config.yaml
n_layer: 13
d_model: 384
n_head: 6
n_kv_head: 6
head_dim: 64
d_mlp: 1920
vocab_size: 8192
activation: "tanh_gelu"
norm: "layernorm"
norm_place: "pre"
norm_eps: 1e-06
positions: "rope"
rope_base: 10000.0
rope_fraction: 1.0
qk_norm: false
attn_scale: 0.125
bias: "all"
tie_embeddings: true
parallel_block: false
init: "normal"
init_std_qkv: 0.0142
init_std_o: 0.0
init_std_up: 0.0142
init_std_down: 0.0
optimizer: "muon_variant"
lr: 0.00847
lr_mult_o: 0.708
lr_mult_down: 1.5
beta1: 0.95
lr_head: 0.00404
grad_clip: 1.0
warmup_steps: 200
schedule: "wsd"
decay_fraction: 0.699
decay_shape: "sqrt"
final_lr_fraction: 0.1
batch_tokens: [32768, 65536, 98304]
seq_len: 1024
doc_mask: true
train_tokens: 733400000
steps: 11624
dataset: "wikipedia_en"
MLP neurons of a small language model. Each row is named by its layer, matrix (down: output weights) and neuron, and shows model dimensions 0-127. Each number is 500 + 40 x the weight over its row's rms, rounded and kept within 0 to 999. Numbers have three digits each.
A block is one neuron, or neurons of one layer that tend to fire together. Before each block is what it responds to, as a language model described it from the Wikipedia text at the highest values.

Responds to: Split-off letter s. A lone "s" token attached to a word, usually a plural ending (charts, daughters, Reds) but sometimes mid-word (ancestry, grossing, lens), often in headings and tables.
L4.down24:466476466522510501547447507470451449447548474443475413512559524481515554506492502392478470494476541451530528535513503505527512463541508505471479509376518561451524473448524493551523495519530487476509526456537584503432565452470568455569425528491517485451475465507390456459436590463574553452423492520462581487598503468520477427493484505545471425451508594487535480496469525463470484488449
L4.down288:508567497467527471487538468495579502544547438584546532517463540550456505551483552450502494484520456534519540521507525522477468566476435539511559492461461488464488548466516557499428520475490470602509531489500527502457539580526433557513503422552529534476482464450493515469426490504462550496589524444522421512468493523523442475444528484508517521523510510564494481493462551505453527492491
L4.down315:503561509465478420507553536472532503506523480533463550466450406590575529528535571497554483467486513494539504488489506531447464527557491444539497548550464520501446498576449510484519466450418454494488508475511550442534441418490498473464568504477534494544533523450519346489427506501497482524479521543533499547454577442526498467538495498507470506475552453533475513499516534372613531481418
L4.down503:541477480415472503495541513569532555476425492425519482486458456488561502559515486475477479557509465529514453462500505477570485516506508458521523577522494486436541470527493462500442492467440475498558497414467512494501516521518514485522527533472468502522466486533601430484442487471464532517533505495519518463521524495592467491493554516464535522478529405461563509500527501542523508492492
L4.down534:465542476500471484463482542481585478512481530542516436482492504511473428569450518463476521504508495497470565492479590482516543550521489534460477563493496502488507504500452465501513456534577545480580508480533528504516580518484537481472566433509551514522527467479490483505375495531502482522482441518542445565410490477508465503531441453494538481451479502535534519475563478475465496549551
L4.down714:462459454426473589497501535456517547481479532534541601461521510454537543551474507448459503500542512533503529534479477484435469617529589472513440536539522418496481524507472510480483473500471512523486446482575490515449503534535521573517467525492497436474531472408517444467530499482375484462465531481529545485523568524532519519532471507484533480516416504459504475567496524484485562511512
L4.down746:457520484441541523540483543486510580489512416515528482588507577465511505497513477586499498497483528501511524488543487487498477575466512449577496533524492530530513492474478477479470503521430555483448554445424521520497452493539482504495557426507513523516529471475497453560521486475472431546491528511523438458494494559484459481396458486407503540561562544468459473554463529476507467496527
L4.down848:465542522479505481498551507550556531523543439447491483548443572437532464548502506517470499518498484452474559481470490478597460462542450463481516555508505536459490482521472504482545471520497427448571419462562470477486445418485559478450491455549521421509551550546537518604539436459534458500477514487536459566448435465460483480471540495514483512558489547562500530492506521480590468469523
L4.down1042:528512526497544466463506561544530580509459471518474460552496511437480442500478439512513515450505538541520548574482459497457507542510541480468470506538550538484450579550533588483459596524566438522480507524502546508522462440560506508479540531447548507459532527489444466562524530476556538565554454562549590483500535462533424473330441514487571516449501468539573451445553522446501491473467
L4.down1070:531529472450525495535536528557478502550471514468503526509634566521498473526453411519496564508535435516476548501491512461435453545451506546424468541437499521555543475486475460515513407501496488453509546469440487557509537497536484483415527424488551534467457439455524501494538478559449516558565483559464446453476491465538446445432463505545454523509487466540469504540448565510514537527522
L4.down1076:555563436461485459489528546468412469512450463490513482450467535438524460537442448473513493495509529472535512592571539513477504451407513451545478484520583444485487497522542457479534523514499507479514499522549483461462460466442523552495512466590483467556577483488479578547430493513611533547557439557476522456540460474526482469451573475442532510480455474475459488541581497524422450479477
L4.down1188:516512533538580550406430496480440491566490481466481498492532453469549537521525569525454485444558514497473516524458510456524538460504470497471557535484478455522494457543480559530470500557550460498531509586543528515533523428509475489499547447479527435429536591424475473550578493553512439547577461496520483490466496493525481437555456477483523522544491510536514469547486579513456449534552
L4.down1463:539506576475389445466494523526473488467502518519557499433522561547431526453458511467604534442442528515506495479588489528498543527513574462527495522480504511480503506530457523477475453576495510552511517550493430510441532486494463491495464511499553497532530437505451535451539450506485549481525466507477527503436554534541469518457467488495531520535477433565565534453503519511503480552523
L4.down1519:556496605491457492529466481570481494423544477525532546501493586570553541435459498581477497457494486493522480506543457466511505478441497520499522505434544502495534526514549535467481486506433485503433544516566520486490532525549532508581539549458478510468520505520508492497461513545487566512534426444465449534487572511481455482532484528443575535468566469561498482488539524470544488448514
L4.down1580:517479527502527498572447564531483490426444474425498520513473552496494549488455472422577486463498500451460423509538508508509537509478479537487515506546519499481457568532481504460487599512479438522490537490443482462528519548533517539480505455484519510444519498523465484477503544472524493479505541594487508466467497565526422510453434530549447580514485464488593485429512591456518531534443
L4.down1821:448491476433518405574424492464494575550479532509514583530555459549505421505545460495500485442459524416457486439496497530559501458496475494447540455450496425488571491460496491522436499493545534549569492465417540515473586531533522451493509453446489477526495458531528503533496482474589437525532516434464416430591523435505444467438487517460491455494484495517456430517515633540567530468500

Responds to: Mid-name subword pieces. Inner word pieces inside multi-token proper names of clubs, places and people, such as Jeonbuk, Newport, Elon, and apostrophes before possessive s.
L2.down82:527546509553408501506513460505484450539470574456534549556517410537524516500528489509445523513518484537443491520582459480504513502500514496508540534519431505420499495466583515467501557574516520503575574449538472477480496456566485520564522475510455458547502510537479547482494529542516513516537564519398450426559569418464430512464471453503520445431521552513469552494493507513472510561507

Responds to: Family relation words. Kinship words and the "of" after them in biographies, such as her father, daughter of, son of, youngest of; weaker on other "X of" titles.
L4.down106:464488570502501523527476511492581521534478509523518507443497571579568402531524549479507493434474515503508449499421469497555443484438459471550545484496486543509485478511524466521550479498599533494499481444500558550526422628547477488442469497548465557466433533503488527535485490458492564481498448434574541472502509502472489532496513489493504474481527415491490492453524466499527528516551
L4.down129:444565542532542479504436594518467519451543535415511477487520501565450442490450495491542486465535540506520548535508512499514458523455539446430496493549505516495564547502545500451506455497459472516555537522443460499506427454528435488466535471538520552566511520514491514527540472455483494464483425530507474456505486568524492493482437517511458448520487517435611504513530494513519551476514
L4.down199:504486573521479535463520499498538545431612476517525481498432535484585548533512524500465496505428508461541516473458477538484472520453449524488461503543514464462493550451493515449500470520456493452516461551482435480504564566537466521490487558469584483433408531535496432539505498472476508500519528558475514502437476442517499497446397494557439464493502456463563433510415486395439526529489
L4.down211:491509510540477498401418608416518500474483525476496483531466504475490480491493510512477565535519455465518485546531530479503436528581465480471573534480516519523534562455524431460462442497454499548431393495538516576493507520535479479473564490459421524553499525482545507463497494533482464462561453511419513396501547511465537480517522517498504445487507519526575516492452553497563463510535
L4.down222:499448511532526512471468526477542454546533520557483467514553539457483522503528474454482501487503498529567471463454481530438462488452471486530555533496540458557520539473515542466478527472511497474484488483574531593422462514564498464479506419498578517467472386504528527432453500441506519485498524529502490472534556515592513454520487443491571520522552451479462491438480563508475513444499
L4.down259:525442507535417528498505478524521511557488514544519457449566447481478535504505517507445517531533467517502587527458448488471484493543549477513490554537542527469447495474451443511505474590454524484538469521510478529419531424500546472499473444503539463557522584531524511445483504449482488427549473569542516492428507451584455527523563541495502503469497509498456426500506537537432457512499
L4.down626:560580492523536502592531486498595482530533420440576563479512575547470464401435498521461452515505567541477497486443491472497498512540551524460460509455504505544437494514550513492529509481426565439453456487471583462444501474491490523443522444499446556487503508545507447494444493475527530417527482493496514488482506541484491514525502442500459549447400474517462547458460425502473528540518
L4.down844:488571507481432568498527473506447555449512498558509458459486481524443569524523506479512482515542497466521547554525539505526521505489529529520483511468522457457538544427553505495519489532475526512469532447478533518488514516508517521484479478540487514459468593486448510505563437502508491557491482513528494430565527479457460532484525481547514421553459476487461455504443433497581490496530
L4.down885:490500486489534531555539532493550523588508471535424403495528467492508495486456534536523484515516481423469545468495555482502454499450495540453452592534458533476469481498525477462590494525462557476540467487509499436543473487499508582539569524530438508458452433501524469550526539520503507478591500525497475443466532479461488474484480479480456489497501503539462521546505485480540607473540
L4.down932:517529497487537586509437504488507448508528472466510461571528467519525480476462544472523433434506509500405501503489492452537446456430556550467470450508524502499562455498491452542536482550570559515510617450519501458529509556552541476447479476519461507490478512534467463496469464510501469410443595560464452503459523502513513493562500524489504469456588530489455483496509545502553536469494
L4.down1064:525530528459560452446569507502526500525447492464526504525549570531487508495460539582453576480553505492489471510517426461545493426560529489500535428485470493537501467432487480534514576526535552493501525526534495502488507439475513417438473476467444482502499535573467506471575463437528489495478521560514532575484495524563576534498406518455454453449525504489556480474451478504499529541514
L4.down1203:509549513493452516422493507501520447462552503434452432498476494528480428522494447461520396506560549560511505519576433533584480467515518564513539472476486510554483530562493493501480551452483528460475531562477586574473448475502482535465430448492488531493403442525456514451495539516460504486468463467492454484523478492477516525452509435457466420435453534525533521424530532542532501568478
L4.down1444:510488457473509481458580456489548470500516489507470514485515478521463524436543477554488517494521547464524467518490537487596497470476476481522577530443553400526533491485537547448507490523447470489496512502530501479542505505510449543445517493456513566603496494524494498472526531536536513570432498465512507432532465543605488485555451431516502444526480503464494580486519470552511431537561
L4.down1515:435545478520433519523512480535592476499515488575521495569513461528446494493484503540516471526519526477529458466468507510494521454529509494471506496528475528532501482491526422481481439497491485529449473579382517546518470536521599544518470467466458437564437456546490468508500499523498441482567476466539481464506453454370549460498495481497493395563537461591500515508583501497442525520515
L4.down1687:464448526576516538464442566418551489540510506585496457534468438512546534503436547515563505424597526491551468459472484499501514464476484440498534483534507515520483529527491483499559474440492503478430519513531496525528551540540458548495533498468442527480495515424503442493522533513508429477488494520585528536501470494460540445484522467440485479489516516542500456519501474508583563576453
L4.down1816:498493442515471503527506451414513540489524560488559520515539460500441497386539566498471514550422521497531490466511568502469454529483506500497473453519525454503411491508552491472476479526552532451584458521453562447501504448443491441441505447433471520444523518524559497587500531535495527541546504504415498535485444561478532505502503439477447562494446504492572561509405448451504484398501

Responds to: Biography name and kinship cues. Tokens in biographical and sports-player articles: kinship words (brother, son, wife), Personal life and Managerial headings, and fragments inside personal names (Dawson, Lonergan).
L2.down888:508504491536542493385485485527491598527493496527566478510533469490537486474476503491517496525436536504499504362478528585457548524464477480493492517468505498493498523471463529531497534517504466564492456510468445488471494436540526465526395517518546473512519520553488498510511454467523584440549506480464533504485455561494499533498406498456480475490513508485553479498535559527481505454508

Responds to: Mid-word vowel fragments. Short inner word pieces, mostly single vowels or an apostrophe after a noun, splitting words like Port-a-down, Camp-a-igns, People-'-s.
L4.down440:531457527489560461497531544477526531508515471578545483522526558491530434485469543591532490474516504493453447518462533507480469419542549514503471449459513497488500492472542512490459462517495494567417447550510493468571484468493435449519483502446492476489500563547509496547510487469530499499564487514447561546514521441507497463439424540493440560443508572499532539513523449482505499421508
L4.down496:490526482523459482461386517517558547511510525523492544569488498517467541483477551523528427518520512533515449451514497418490420468474520507522498567471443475470445540501464473505470515449477430480484490453534510552504468533534501428503541525540512589517562447479495547591487509608465481539519452578447477506487545466508451488530492565456537559573505460483468539516456508422522549497392
L4.down540:427534493493504525520462549489505535531444508647495514503439519489498455453475495413559565485471518482467527547397487582524453509479543522465521487452490577482405548470473388546464491452399485523609510483492467496492507528508513520547479454477479527450578491587475462486481502502508496452482544515510498513477507481534512478469486536483507547439525503550457459507539501513577503521476
L4.down582:500509496471543454569451488451542452445530490517534501468502454476523498507508406570387524528525472485503529532533578470462549459565510505507496513482561537525475474538553454566522503541460527502524548576460466490537460525475471476497426425539470514426473500489472461470440446481508535474481549434527515494578510579470489508495488526493498535474409530644466512527475537531478450537424
L4.down792:499538516484457489497569520408495487549518518484492492475546528528560429520466507485521452529480554460516479443471487555447474509468510441478488520496512427521467504471456477534415550494495506503544482590475503510515440551511417501495565450584524465493432472543496463485491562553443524465453485482457484554483443468458491553471465556522461501455533393476498504503516478418544488489517
L4.down856:503468496503504476514528566452485507580467503483466562497528509554442464455500459562467610494493448613503502525508448512543461515472462478428427493495536484544460563477548442478492495492407502452462508521582472493573446469478533517466480536478499494534583576567534515448494487550467479557499482492521572541462454488447499505527473501543482449513488496525467552513504431484538536477468
L4.down884:576516509519454543534542458448493559572513497480503511496643482490507494565477397480556526510467547507527449576486533450499459475490587501417540438490475503498517550531500469511486499442503492492500530423493420554582499512595453521505508503456528453483481493458542451465392546483530478487471476491530420533551543532551549473503519536474566469545535433481523522506446469539529550463490
L4.down947:466480524496532523481525467390507523502513418537484451481517584519523502473477507453526491517602494516526433547468482510528501560483509505500546535487515395525523519535481506479440466467481501471414471470476493541505462561560482580459433502498438506548393473527459543564543505548514514514503510470585530399531525481451552488465510473470450520519587530447475556506443531452491468506577
L4.down996:539510474475425468461454473515498508502572500569514536606427520475588520461518511508497481512493543538413512516500433498550509499499467525478523509561515518471487467469497524509440548543539448545515476507580498545552451518548481509490457437472474515535445395587456471551421526541452501423514523604477558455502541496514580498486437426495446489472518469562449499492450519512543428416499
L4.down1414:468416484501457445521529553456583460491472554448461582532513481504460517480528495533470531474512476485522448528486432475468536527472481572419478452511440517523545433527475487483409528487404532468561521428423415545553458480424522549528466462481518534493521530575515492458452522539539485498389494539523507548447510469546523484514528514444446457478527473512474518524518428498524461556481
L4.down1485:491534477549524549492539510482464471569489620392449523450506438520488485464511575503602522525454474498515555542497528528547465440597509493456518502446432506520539533488530498523481525466494388516576540558539507491499545480528625497463540524498473495502422511504515516478522484483523516489547549405503576516470500478541537514466485533489451524510415523484428569514499548475520498448553
L4.down1497:469459494467498498536550531621533475558493507556492500574474467560481485552426531520446546487509481563481529541471549562509463512523481540493442401504472491510485555598480547541483526537482532485426501509501509573521502541513524487525538446468430467503528540520529539499461534461482449478461506505552506539493529466504462503495494488532482560571475553512544469526492522547495525522594
L4.down1530:537471505523528544477446438463493519515493511526522546504520456498450514489506583519457428505456416511563538538526535524477498548496576497585519450475518540451541497435542497581515495452532498490429494531546403467492581455504466521456485419500527494472450545497551527488530469564506435454569564578484521533508485547511451573487478523512466530491446461571496506534521515477473434489449
L4.down1877:490453478445477498568491493468342505462470517574593465474461485485506423516528497455496446491524392489455440460503455438465560523504463482505507481461418493534470484581494485536452453497498480475488473454496548510539473552536450466441481489535489532490493473501473462466515420494542598544518535470512492422539514519528485504445434500552459475530434509482518452488488546567547503442460
L4.down1878:523502532479467516515542494458458559472544510537517477499435508545470553559483574462534427588513450522480536504504476449463484495511430461408550486447528469499418468571486549478457536505507465454538499481553592566487559468560534499482476434525476445478446480550487514472455458518548523558501511556423550533454521425528509473475471540471391457557564480523485541491472512501543444529472
L4.down1881:487487538500485532424548527460505476512511495451534499488527514439528541604509470496454468517542494514441430423516508463541637490519475527527568553481563549506493474512488545609473543508517564527474538559521562501464550484557507435517447583531466540453442453471565485499478418473511497538506533482541499488473523392486530459504437492493439474497535592555537537513516491475518478459498

Responds to: Standalone s word-piece. The separate token s (also es, as), usually a plural ending split off a noun, as in vis-as, up-s, Occupation-s, or a mid-word fragment like Hack-s-aw, Hiddle-s-ton.
L6.down111:499457528424496561476493528587487502446457518549489550472539582420476487487471429518527533475547487503554456487540541517458491506532479548486515488524529522501529552458530546457567484550542502577488490527500426529545523532484499524487501514463523471551533485477416497495438499522571568431562559517492508411472513533485524431461434539450452453496461533561501494472466542465450511505501
L6.down273:462466489512541449470505434538532476487534460461523448496524464571524508495558506476447439473565492459486550495487489544518458496449523550566479535500426488532468456530509450473481444544460450446488513508502472495420537521453501475555457557562581535551487603510522527499475517485544485513480516460534479489490445468495413491526482481605438547498558515573521444466477556419572547491543
L6.down739:442529511498466473533483521509445480445455532558499533478551472468495552589509493564537491518494495527440444470531451526545465513488471519493500392539576529443528430514491478481505541503533599577566531442534554441480526508528543461497511478538508553513482505561511528467498494443525507458502509502511459509516539464499539493519468523456559526498524523506568503485477482480504450455522
L6.down1363:504565528552544458530522574526527540513427471482548455494517498411510532613495490468544483490597534520488514447496512565550520483520478541484514502539529452498479437506453454489496488567517517452455527443490437507452558506465478512537501435490619485532498494476466504490450478444604523470466520483566469503522470522447506419505507502582435497446448466603546452557446560418450489528521

Responds to: Possessive apostrophe. The apostrophe in possessive 's after a proper noun, mostly places and people (Connecticut's, Tokyo's, Mao's), and sometimes " the" after is/was.
L6.down349:474484447487469513554535436527469525500525483487470488530481499516421494502468470540435420414443484474528463499511485563444437523444477447532493541421556493482438459526450501462572592497454577529466496482486552475493490484558508459452521472545532425579532504457474535529561558524547540457552488465464525431564526458542430538474502472454484528463534487543574513493482499494589475548494
L6.down599:517504538438456483528571507484550479493489515494484524503527421503486541423456491501538474474545479473458503508512469502491486431560469548505517519484579553582485543519593472529498576448477509474488431511480539534487426543529498460442550488540513493536522476413457510549579486530531490563566548573545514478523448506509491534517547436503532484453501497488478460480522507501460513506441
L6.down894:508481430468483478506531555438465451518566458529567477468468518533494470470544495506450424486466493553482509507555480512524523520490529530470473547572528432518543516582494548563537450418546459503499552509479507557540547481472502510498491496507441478466503497480456480515531470545529475533492490476487495571519501512522499537507519486496506449491489522490505577558516480560496523498400
L6.down1213:471569533405423477581561472447527530469585477447539511550473389526499523561449472466438472464501530533541524517509457524472546470564516545534543475435466474485481491499487464535447425487472561542481401514537439456538537502441434534476422484519547548492551537464474460504487544522498521493475527436553525491523499512477461528541557518491507491478558529525546521469509452471530467521511

Responds to: Coordinate seconds digits. Digits in the minutes/seconds part of latitude–longitude coordinates (e.g. 51°30′40″); more weakly, +/− in election tables, mid-word pieces like "proc-ed-urally", "goals".
L4.down73:454459509552451489526480497492463498524544475539473509477423526499507487482495521482503458420484497537568461396426478464500525513520508486515421479525502511554576435515469436580454466527530578481464525500496571488481510520483449510576463499453459483522565585533468577499563594526537525504401453519504475491496525571493459436525480446505526492486447468500535485464455476557475482514495
L4.down180:505598463470555543523463510576433416528561505506433463531572511522509493546514485472493499529501445507434484551479538550493562481442516467621565517508535503467544510550502562457586467475576514468522557519520540477451487446519403475510494480474505506473435492552471472496526428418500462470477501448521472521442474575429481418460521533552508500488543535489457469523488552522539512534511
L4.down373:509495521612492457536540510425463561597537421503492480583494459488527431508559496445596548442517476461568516474508428504499502465448483533500452479510512535533517474481461483514498574527515507475517518434467526516480438503563490494495515493547506481489498547568568516547544479424506480481452521492492425509503457544448489508520450523478475493520517484502535457471471495422534520547493
L4.down439:469474575469508523484524485513448550479561470544477363468477503517494570467529431482577443583502486487533572497536493475507484526472486469465525534502568515442468572521506500492477551453499564526530497450546438483576528558519436495441523571473498477529455515464515519483465484480507503484380445553514420501478557564483445508471469492474453468491558438532535481562526464474532471548578
L4.down592:557496487426490479490474567491521519514464536503517465455528489551554514505489455533415521456519497523483515538556459514500464494485513530450465564497477436554500516453456511523494557581520507406467574487465506492424499507485446474510540506544447488589455503534450499501498531489487528475501533460547443493426509457526521481408462456465507517540470532528424445542455486578546485553538
L4.down648:583516510492444493528539522466475607465515516526508556560518494484521479404504491490470556509497438439448470498451529441535476436521516440523433478547524504522539467496605455458481504509487484541528489422491529510494561490532522490499500481478547491553410513506507538439451517543521530513423456540449396475485471475486490492483514427511484597522434499501494492499521521454491412513522
L4.down736:522483552511474465501516472537482549489518526490496453492438557517534551488489484502578455457518553531506497433474481493508486533477471488554536475497515460545471480486513527590522549449463482449508524561528477475527577516481524523479518496579500523506502441475569529499488520493507581458492521534520510477460466417551522524535492435475481509448508504591533522494515502472618441431520
L4.down784:495461467519471500570510478481437526524499486522520472523483508544560515541448502491466497524481494483443502533533589532559534509481515464492520486435443508467496531499443483506498513566542425499492516451458463524488474569566451501571468506493499495572462504563462409554486453467492434508489472516468486486573567448470502437515503530429456436444494422490480453624462548482499512513493
L4.down915:515478568449449497511462479500475514540539516462467528506429470517487517539488448541471479568558498509566542492494488520528480491473503470534491416578455455473541538550506500425497529457459497419439594478562522499553499516525538466462478482489544489450513527460553481426477453492531503559525493490580434465544518532478527488536522572406481487446441493565523509432498484556527494511584
L4.down969:504484536525468531523487498513481504481586458508507530480508458474592620408569537431539430502507487433490517588511553527463470486511476513497487552458468513563461471537396460465526454507489532494517458497455490563497460453466494487470452440537462509514469526481501515550533516417457537501508536525494526476506545485505574474446482540471475543553468448521503454469474550498559517497532
L4.down1129:541529558472538455417545465466446509504526532416486475477487504550466496476522505456520542524517511488539481487568525509551435467484382456584571441580488460559520455468535475477442490539415517471572449532559525493495386470499512550478490497498525529532533509544475468496514531554546450411507539475546562551507428493425512488482466445490495578510564483480425536502452424527512510536539
L4.down1167:478463504484529444474438552473484515550549508519486524533483492441531470389491506538548491552462519528533468519512431519495537488555511426470499437484515470520451492524544502508519469499598489506510522443518506476574397547505535563504488415502510585502455524504524500534489556521458449553538450556519584495568518475487532537537562486493530463438522512488468494499510516499549508465513
L4.down1240:446553531494522499438528547539562519518462475542516560504498558485502512504527528443509456485522475422526537542476490515461591593480570457513551514476473450497425502532488471436498452552483501461491439444536492486506507415497497492507609468493508518463531471540470442506522541471486488510443466449428424528447476543469446423535511499456518489530440489503473520507476543484480521560583
L4.down1637:516587501410535560529522492479459513541491491462486430556510504513514500424545475505480502525433526455552520487520438519459496497460450537487491463439537489477493482557448494453527540539532541475560486544412493489445478476499479447565489606553505534541460514550514483482524504524533430444460533577450436536436520463478535438477487477553512560532567484454515493584439512546535555520505
L4.down1842:549541495436507442483565532507531447484510526532523511415490453511464442526474502521544479598493525506539528496476530478493543539500493484483490585520523431547417416490506488472455577427540521545509452493467498402511537503470508535525507496525476460459387577533512548477473510552562524453466548496503603522552532511457568531537519523475490465530500445565507508562468525501452591474468
L4.down1876:509493456528531413464474438546445509548522517416477495514544501533452512479459492432544492526516477518503506519531434528475511598472545504509514511552492465449442521508480526492527529464457508524496454465473524515536451532495556549467560544521436476550502485483493566474550499566446484390490489486540549527530538467536533532480569479550527418571532489465491493425504568469487484465515

Responds to: Coordinate minutes/seconds digits. Mainly the second digit of minutes or seconds in geographic coordinates (26°56′37″N), plus scattered mid-word pieces and function words like of and to.
L6.down83:479496541493510444503467500467480463483539429503577487613455510540492510445516524418502480527487496492545412498529570464452530536483508532551528486562502492554488522469523502556466452476523509530519500595495476478562487446532480508519539548540482506486544485540558438497605490501527550532479446562494513448460470531494546610554440498460467498467492432442485474504507507463510451448498
L6.down980:522491530417534517470439424479476433582549512498493458521488458466557552544440493511452485496486542447534496551511443512470464487484552557467482433514527539529502572601462453487517510555468534465509493523527435561518470509486471443472480449475468479474522483501551466447527540500423486410505534569493454455548516471472554466556481420488530508567565527540535437415467478517517487492427
L6.down1048:529515543524547513499475482463538512535479465444547508529447567549515523526556485508454505525500441466503493539511564480439542464471465523514449531401537536513470453469473438439424516477482547477446456518423535487594532489482564506496476525465520476471429496477515493485492546596561500499527506494496503554474562524557467595582469537527542527532553481541502542435510498486468545469523
L6.down1545:453471547461517552460475552483461494589577534560547481411488540448498485500499506445489489520485501470595522468454550475456546506562507452489514509530538536474558500529500499483534504510424496477518512479472520490494479585477507505468579495406490504444504472468494518524533562490482478435467558458540557519563505539499487448485510454487451456517486436458493494518539502522527440604558

Responds to: Family relation phrasing. Mainly "of" or "to" right after kinship words in biography family statements (son of, parents of, born to), plus kin nouns like father, husband, wife.
L6.down885:459552535497475527470429483530553567504565522517462520489544500538455401457549537534448537545553529543514477419471504457490516523494470461493518539423468450471468542476450484499503486526427502499510488540467498534480520460545458506501555396453477505507446476506527450431522554533531445415581504494479561478512535402492547485448511512531532519471449516518491461483510467545507495519513
L6.down1634:456529482507468446513520464485505484444546555532518461567486500557569506503497491491385436482513492455505414506530559469435500582501520614431593481528572473524466517448496549469518571475471481501480437463491508486554460470542485535487532490468503506517501498517506495469394481525464491459481549565560458534507515471457491476527474526494493398533450523446534481517539501470469514604516
L6.down1644:510573482501516513423516448509531562498471588464466456542512484486515426560535506464494521495493521460539539565472401499540503498472575516496436496578542426437561486541511467437518478488542521461481524562421448557419547521480447521544519594506563508470474424576537461555448519460495522434492468584519481522440522473447524543524489500528559474539480481482507515539466473503475434443438
L6.down1908:555513459544485562516490540487502554484546591472506520453535496525434487498568529471429447489506510524516535535513450507436467517488461461459568574589523482469477486540435431499565496494479451523440469547454450526432475423565447520483564502497539505494528569497476435554518557490540517483520400556473487541448494505562547486508378527500494544456536497475455538490504541521543508515517

Responds to: Plural -s suffix. Plural "s" split off as its own token after a noun stem, often in headings or "types of", such as Types, Characters, parts; rarely, word-internal fragments like "rac" in Practice.
L2.down1757:517480541534475471456481533542427528456471537499459535520553497424503545544546479428573494457500528573507529516546543462520468512486541469515506513526560481473576528458559467525591463521440447585543486510465490468503557502488525552484510527492502491428514467484521494510510541474480554492538507542509510475529476500474460500468467484507515435496398631547527555497474585453486501501543